config = dict(
    n_layer=8,
    d_model=640,
    n_head=10,
    n_kv_head=10,
    head_dim=64,
    d_mlp=2560,
    vocab_size=8192,
    activation='gelu',
    norm='layernorm',
    norm_place='post',
    norm_eps=1e-06,
    positions='learned',
    qk_norm=False,
    attn_scale=0.125,
    bias='all',
    tie_embeddings=False,
    parallel_block=False,
    init='normal',
    init_std_qkv=0.0268,
    init_std_o=0.00671,
    init_std_up=0.0268,
    init_std_down=0.00671,
    optimizer='muon_variant',
    lr=0.000326,
    lr_mult_o=4.0,
    lr_mult_down=0.7,
    beta1=0.93,
    lr_head=0.00468,
    grad_clip=1.0,
    warmup_steps=200,
    schedule='wsd',
    decay_fraction=0.825,
    decay_shape='linear',
    final_lr_fraction=0.0,
    batch_tokens=[32768, 65536, 131072],
    seq_len=2048,
    doc_mask=True,
    train_tokens=599400000,
    steps=9715,
    dataset='wikipedia_en',
)
MLP neurons of a small language model. Each row is named by its layer, matrix (up: input weights; down: output weights) and neuron, and shows model dimensions 208-335. Each number is 128 + 24 x the weight over its row's rms, rounded and kept within 0 to 255.
After each neuron's rows, "fires on" lists the tokens most often at its 100 highest values on Wikipedia text that the model never trained on. A number after a token or word is its count.

L4.up1342 [124  83 134 155 177 157 107 116 135 124 170 130 148 128 127  96 172 127 123  98 111 116 160 113  86  61 116 107 121  87  94 111 146 166 158 112 123 115 101 167 106 129 115  80 110 142 164 143 125  98 120 181 168 130  92 110 179 107 120  84 142 162 169 103 139 145 125 169 154  91 140 125 132 117 139 125 118 124 119 117 129 116 140 191 147 104 121 157 155 134 118  82 121 158 138 115 150  79 184 167  86 123 148  96 107 147 118  96 171 176 119 142 105 139 137 110 141 144 106  98 115 127 131 159  95  85 135 113]
L4.down1342 [180  88 149 119  96  98 177 161  99 111 127 168 143 143 103 161 116 156 185 163 133 119  96 125 138 147 141 105 124 133 126 121 157 149 147 153 143  57 134  89 133 113 111 153 159 108 138 158 113 128 128 136  92 112 140 114 112 133 111 157 119 113  88 154 102 133 119 148 114 142 165 115 166 140 132 150 156 154 169 140  84 116 142 128 132  97 151 152 124 114 140 135 153 177 115 102 123 136 162 130 118 121  81 120 137 138 148 115 106 149 130 147 153 141 153 124 128 100 149 116 144  94  92 140 139 116 104  89]
fires on: "\n" 60, " first" 13, "′" 5

L4.up134 [146 102 125 109 139 121 113 132  97 111 114 110 124 109 167 106 137 127 118 130 102 127 125 138 130 137 107 142 162 117 137 128 134 105 137 184 133 108 101 117 164 116 119 108 126  97 140 135 137 116 129 148 126 125 130  81 126 134 152 109 137 152 121 142 100 112 122  53 127 160 121 124 114  88 139 106 124 129 121 129 113 114 130 129 105 150 136 113 152 170 139 159 140 102 114 130 172 125 114 149 127  92 129 140 122 120 131 113  86 143 114 126 126 123 152 126 115 108 113 105 130 179 168 135 117 162 168 115]
L4.down134 [121  88  84  95 142  82 102 123 118 147  90 122 168 117 159 132 139 155 129 112 120 166 150 108 154 163 120  70 129  97 108 148 151 120 136 155 126 138 122 136 134 150 132 111  97 113 121 111  70 197 118 155 179 109  84  81 116 177 151 145 139 164  99 117 184 140 136 147 114 119 121 152 122 154 154 115 138 139 139 132 131 128 126 108 127  73  99 112 169 124 119 122 148 141 126 135  80 152 163 105 155 110 116 138 141 111 123 112 140 104 173 113 123 140 124  89 125 121 166 144 115 141  83 145 155 132 158 158]
fires on: " and" 52, " was" 6, "," 6

L4.up2039 [157 138  77 141 127 146 119 136 106 111 124 128 105 121 118 155 156 116  99 140 171 110 111 150 119  69 143  79 129  92 122  86 110 160 105 134 144 139 138 141 127 126 103 134 115 146 152 113 153 134 162  95 125 110 117 104 136 139 153 110 133 146 141 170 116  91 135 157 133 103 190 133 176 164 131 118 131 134 134 159 121 108 175 123 107 138 136 122 119 167 183 122  32 144 128 158 131  84 158 127  92  74 116 148 117  85 156 131 162 133 131  98 128  85  98 113 147 105 129 120 146 141 121 137 137 139 135 148]
L4.down2039 [120 111 105 126 133 105 103 110 137 133 101 145 156 118 116 129 122 149 125 127 115  99 136 135 147  97 133 143 107 108 129 115 130 136 120 145 163 128 127  85 149  93 127 132 167 120 120 146 141 117 141 120  48  85 120 149  92 115 115 128 134 149 130 157 101 114 103 156 122 143  83 168 122 126 159 155 157 137 149 109 143  92 152 150 118 126 178 171 129 142 126 122 112 150 113 178 153 139 187  75 126 123 150 130 150 138 122  88 146 115 137 145 142 177 120 110  95 139 145 130 144 146 125 139 121 130 123 114]
fires on: " c" 59, "\n" 10, " d" 10, "\"" 6, " C" 4

L4.up915 [104  63 119 129 118 128 150 159 174 172 113 111 127 118 139 118 146 123 154 130 122 123 107 126  91 123 164 127 114 143 142 101 126 172 137 129 123 145 124 116 161 200 145 152 148 142 123 126 108 130 124 146 128 131  94 125 163 117 152  86 130 136 140 170  97 120 164 162 148 133 114 102 104 118 166 126 143 124 141 148 126 114 153 140 101  83  96 152 136 143 148 169 104 114 106 149 122 108  82 106 140 120 151  85 119 138 118 153 146  96 121  88 134 110 126 101 102 145 146 122 119 123 111 149 154 117 126 124]
L4.down915 [137 152 120 138 124 182 144 143 120 106 108 126 125 104 135 142 161 167 159 146 131 129 145 115 110 142 114 150 119 140 117 161 122 113 103 123 168 146 129  99 135 174 120 129 135 123 144 132 108 135 172 136 160 108 121 106 112  96 152 133 103 140 156 136 171 153 117 119 129 148 183 141  91 133 115 129 111 113 119 161 150 144 162  63 118 120 165 138 163 156 149 134 120 112 133 148 121 118 130 114 116  92 132  86 130  96 131 130 157 104  79 111 155 146 155 116 138  82 139 137 144 100 123 169 133 134  99 187]
fires on: " and" 25, " a" 15, " c" 7, " the" 6, "–" 5, ":" 5

L4.up789 [100 133 163 157 179 123 157 102 135 142 164 105 107  97 128 115 137 153 107 105 127 144 103  99 182 140 131 169 141 151 141  83 136 136 144 123 137 114 149 109 128 108 125  82 139 123 164 142 145 139 172 110 107 176 102 106 153 116 110  89 150  92 134  98 109 142 136 127 145 116 107 127 103 148 146 131 120 147 144 138 122 102 132 183 139 133  96 127  97 137 133 148  62 149 158 171 148 128 157 104 152 104 107 100 140 122 106 153 162 134 120 126 145 123 116 110 100 112 123 112  97  70  84 118 108 120 130 141]
L4.down789 [131 118  91 106 113 129 142 174  76 107 123 129 113 142 107 144  69 146 143 136 118 107 103 139 156 118 127 121 115 118 132 119  93 114 121 113 116 147 108 127 101 112 163 145 109  79 141 144  99  97 122 127 167 153  84 153 145 127  83  82 137 132 143 130 157 128 130 152 135 136 143 133 145 147 104 179 143 157 154 109 139  97 151 103 118 147 118 120 172  92 117 113 149 132  95 148 174 102 149 115 125  91 137 138 149 123 182 139 182 176 122 150 129 128 113 152 149 155 107 136 143 151 113 174  68 124 118 169]
fires on: " the" 40, " a" 8, "-" 5, " this" 4, "ish" 4

L4.up2230 [137 136 112 165 146 121 128 113 125 126 145 118 133 100 147 173 136 104 104 123 112 144 140  90 123 117 112 101 105 117 126 120 146 182  96 159 149  96 131 147 100 112 136  75 132 127 125 117 104 143 141  88 115 112 107 118 138  63 124 143 162 131 106 118  95  61 117 104 114 135 135 148 130 143 145 141 137 103 140 116 134 157 101 156 126 156 100 143 135 103  74 140 121 134  93 125 111 168 160 156 126 127 147  81 134 113 110 158  79  87 131 130 132 126 116 102 161 113 122 141 148 124 127 137 122 122 128 134]
L4.down2230 [117 107 106 129 139 172  65 124 119 136 181 151 145 111 101 156 146 188 106 111  93 141  93 134  87 150 143 151 116 126 135  93 106 135  97 157 135 169 182 142 166 170 157 160 123 133 146 133 133 130  87 140 148  85  96 131 118  81  89  95  90 121 125 104 162 182 140  95  78 126 119 139 130 117 155 119 134 136 104 146 121 116 120 120 131 139 136 150 141 178  85  98 100 112  96 106  98 110 144 141 119 115 108 107 116 147 118 148 139 160 134 122 140 143 162  93 134 122 112 129  85 115 117 121 168 119 119 113]
fires on: " a" 40, " They" 7, " A" 6, " This" 4

L4.up237 [119  98 125 113 136  89 132 170 105 124  77 124 132 118 130 158 126 127 136 143 132 120 182 116  94 103 130 169 155 127 174 104 136 137 145 158 124 134  87 174 116 131 117 115 142 157 133  95  97 132 120 139 112 121 140 137 152 102 126 112 138 115 151 138 163 120  94 148 150 108 122 123 105 134 148 103 133 133 138 137 120 147  97 151 111 109 105  96 151 151 150 120 117 138 129 152 107 110  42 131 119 111 168 117 139 144 140 144 131 102 144 110  75 116 129 134 129 113 108 103 112 156 148 147 115 106 148 154]
L4.down237 [152 136 130 131  83 124 138 156 129 133 104 105 142 122 153 179 128 154 102 124 160 127 135 145 137 109 124  61 123 117 147 137 185 128 105 145 131 138 134  76 173 165  81 134 152 157 108 156 134 173 148 142 163 154 112 123 131 133 140 128 127 152  97 158 124 122 133 130 147  94 104 108  96 114 145  72 133 116 123 168 139 113  88 112 162 107  94 118 132 142  84 167 143 123 140 154 116 102 103 173 102 151 112 101 134 132 114 111 172  86 129 110 133 145 125 110 169  76 149 112 150 116  99 127 111 121 226 119]
fires on: " as" 20, " ch" 9, "," 8, " Al" 5, "ch" 4, "e," 4

L4.up2109 [118 163 124 145 163 156 115 114 132 130 111 117 109 120 152 134 123 133  97 147 103 122 118 110 167 127  83 108 147 148  87 159 122 130 126 135 108 137 130 143 162 134 157 100 176 104 139 134 109 119 146 102 138 135  94 177 118 136 124 127 134 170 206 182 126  96 122 149 113 132 108 106 142 134 101  85 145 100 140 145 134 131  88 129 136 100 118 112 142 115 150 146 109  92  91 120 126 181 150 151 131 168 100  73 123 150 108  96 124 129 181 129 171 118 161 104  56 166 131 160 145 125 146 143 156 110 107 114]
L4.down2109 [140 142 186  99  95 109 126 100 111 127 149 141 116  96 143 145 156 126  97 124 155 147 106 133 153 144 130 133 138 164  88 109 142 130 147  96 113 104  98 139 115  82 116 150 132 151 141 153 167 157 116 176 132  88 151 119  69 101  99 135 115 101 160 117 123 130 128 152 134 106 145  93 151 157 110 149  93 140 141  77 145 137 130 176 104 171 117 111 114 118 125 162 160 106 162 139 125 137  72 111 115 157 125  83 146 151 116 122 117  89 115 103  66 124 139 131 127 121 144 140 150 116 144 107 130 146 144 171]
fires on: " of" 22, " Group" 8, "/" 7, " Festival" 5, " School" 4, " (1" 4

L4.up979 [124  83 116 103 111 106  86 114 105 125 155 121 153 106 128 130 143 128 102 142  77 132  78 128 153 133 115 170 130 135  92 131 145 146 137 129 133 122 174  90 167 155 113  84  75 134 135 141 143 112 117 148 174 102 134 125 131 147 107 122 150 169  78 126 150 135 118 112 108 146 141 143 145 132 104  76 118 132 107 111 168 161 104  69 136 158 123 117 148 105 123 137 119 109 138 121 134 180 120 129 137 141 142  98 150 109 114 116 119  85 146 109 105 148 137 133 134 134  78 140  95 131  79 108 138 120 123 153]
L4.down979 [156 126 112 115 110 111 127 137 138 134 102 122 120 137 142 122 121 114 146 101 142  88 146 105 148 100  89  76 131 166 147 120 145 149  91 129 138 149 135 140 118 109 118 175 129 172 141 130 148 145 143  99 184 133 137  94 132 154 112 146 115 103  88 127 139  93 132  97 147 123 135 125 150 144 138  96  94 188 154 143 134 141 108 123 134 134 129 101 131 124  63 117 113 109 115 113 175 172 130 126 165 143 151  87 105 101 111 143 150 137 123 107 111 137 170 137 158 133 116 169 144 119  76 127 118 130 186 133]
fires on: " and" 27, "land" 7, " he" 7, "ak" 6, "and" 6, " U.S." 4

L4.up1980 [133 140 166 190 190 172 129  79 146 128 136 132 160 123 140 112 158  78  80  88 144 141 161 162  74 105 135  81 111 113 115 132 116 128  76 134 129 149 126 170 138 100 143 148 155 158 129 140 126 151 154 157 157 115 118 117 128 145 116 133 108 144 163 112 144  86 169 113  71 103 143 136 160 120 162  95  96 112 131 156 115 139  95 113 152  84 125 110 116 119 143 123 117 140 119 125 133 166 138 175 146 120 120  61 152 108 155 101 187 131 121 115 142 150 106 127 107 156 156 143 129 108 114 141 101  93 121 117]
L4.down1980 [120 158 104 113 105 129  95 116 162 108 170 152 148 115 134 211 119 158 120 138 136 143 129  91 123 147 122 133 120  95 108  94 143 129  99 142 105 137 124  93 119 109 103 106 106 103 140 143  99  89 147 150  95 114 123 119 129 117 148 133 102 120 106 155  76  83 133 111 117 125 102 100  82 149 115 142 164 123 158  92 176  96 159  86 106 148 123 152 114 187  96 158 113 118 136 103  92 135 121 104  99 132 139 125  92 120 137 132 117 186 138  92 125 111 114 115 116 119  65 136  91 112 152 102 151 155 144 130]
fires on: "'s" 59, " A" 5, " Group" 4

L4.up1194 [147  90 111  75 157  98  88 174 120 146  81 120 132 108 115 132 120 124  84 153 136 153 121 110 164 153 134 122 115 126 111  78 150 126 139 123 134 123 118 122 129 137 147 100 127 150 184 105 122 129 164 173 127 152 117 134 139 120 159 102 113 139 129 122 115 122 160  95  93 142 167 150 121  98 185 106 159 148 135 129 144 131 106 135 136 109 107 118 132 102 109 116 145 107 125 118 120 116 155 119 128 143  76 144 125 144 183 117  93 133 148 125 111 221 124 100 106 102 126 126 147 143  75 123 140 134 147 127]
L4.down1194 [105 128 129 110 131 148  98 192 117 148 143 126 104 110 135 144 126 117  83 182 126 117 101  97 132 123 116 151 142 124 134 144 150 139 101 140 159 145 103 138  74 108 107 131 140 141 134  49  74 142 168 131 136 109 153 130 132 153 115  89 102 130 105 106 159  91 113 145 132 147 140 139 133 138 125  77 132  95 112 170 141 102 113 137 142 121 136 110 138 132 108 100 138 127  93 115 163 129  95 151  84 153 114 119 137 150 140  95 142 135 147 111 122  97 110 149 141 112 127 174 124 118 128  78 143  94 110 133]
fires on: " and" 35, "t" 6, "," 5, "/" 4, " is" 4

L4.up2301 [121 134 144 127  87  85 172 131 113 184  70 143 157  99 124 110 114  96 158 142 128 104 129  84 130 133 114 157 133 129 165 144 126 132 101 126 116 118 125 123 112 121 125 144 175 144 137 121 144 136 156 117 116 143 127 133 122 154 149 114 110 145 139 158 138 106 136 110 136 131 128 117 135 106 118 100 122 102  93 144 136 166 128 137 145 137 113 148 107  77 131  84 126 166 125 136  89 132 129 129 151 130 122 111  95 136 150 126  88 142 157 127 122 120 121 113 132 132 118 127 110 114 114 107 158 148 135 121]
L4.down2301 [112 132 146 115  99 134 119  92  78 143  82 148 152 149 115 100 120 105 124  93 159 126 175 136 119 116 122 119 128 136 113  89 127 119 180 122 132 131 154  98  95 118 123 148 157 166 103  91 157 170 165 136 130 149 112 131  93 147 126 130 127 106 156 139 106 124 135 150 101 134  93  74 120 128 126 131 113 107 160 127 131 129 116  98 129 134 117 114 123 144 149 149  94 176 127 162 119  93 137 152 106 131 162 175 116 107 130  85 158 131  90 119 161 104 141 125 151 120 150 129 161 119 138 110  80 144 134 125]
fires on: "w" 21, " and" 16, "h" 9, "ra" 4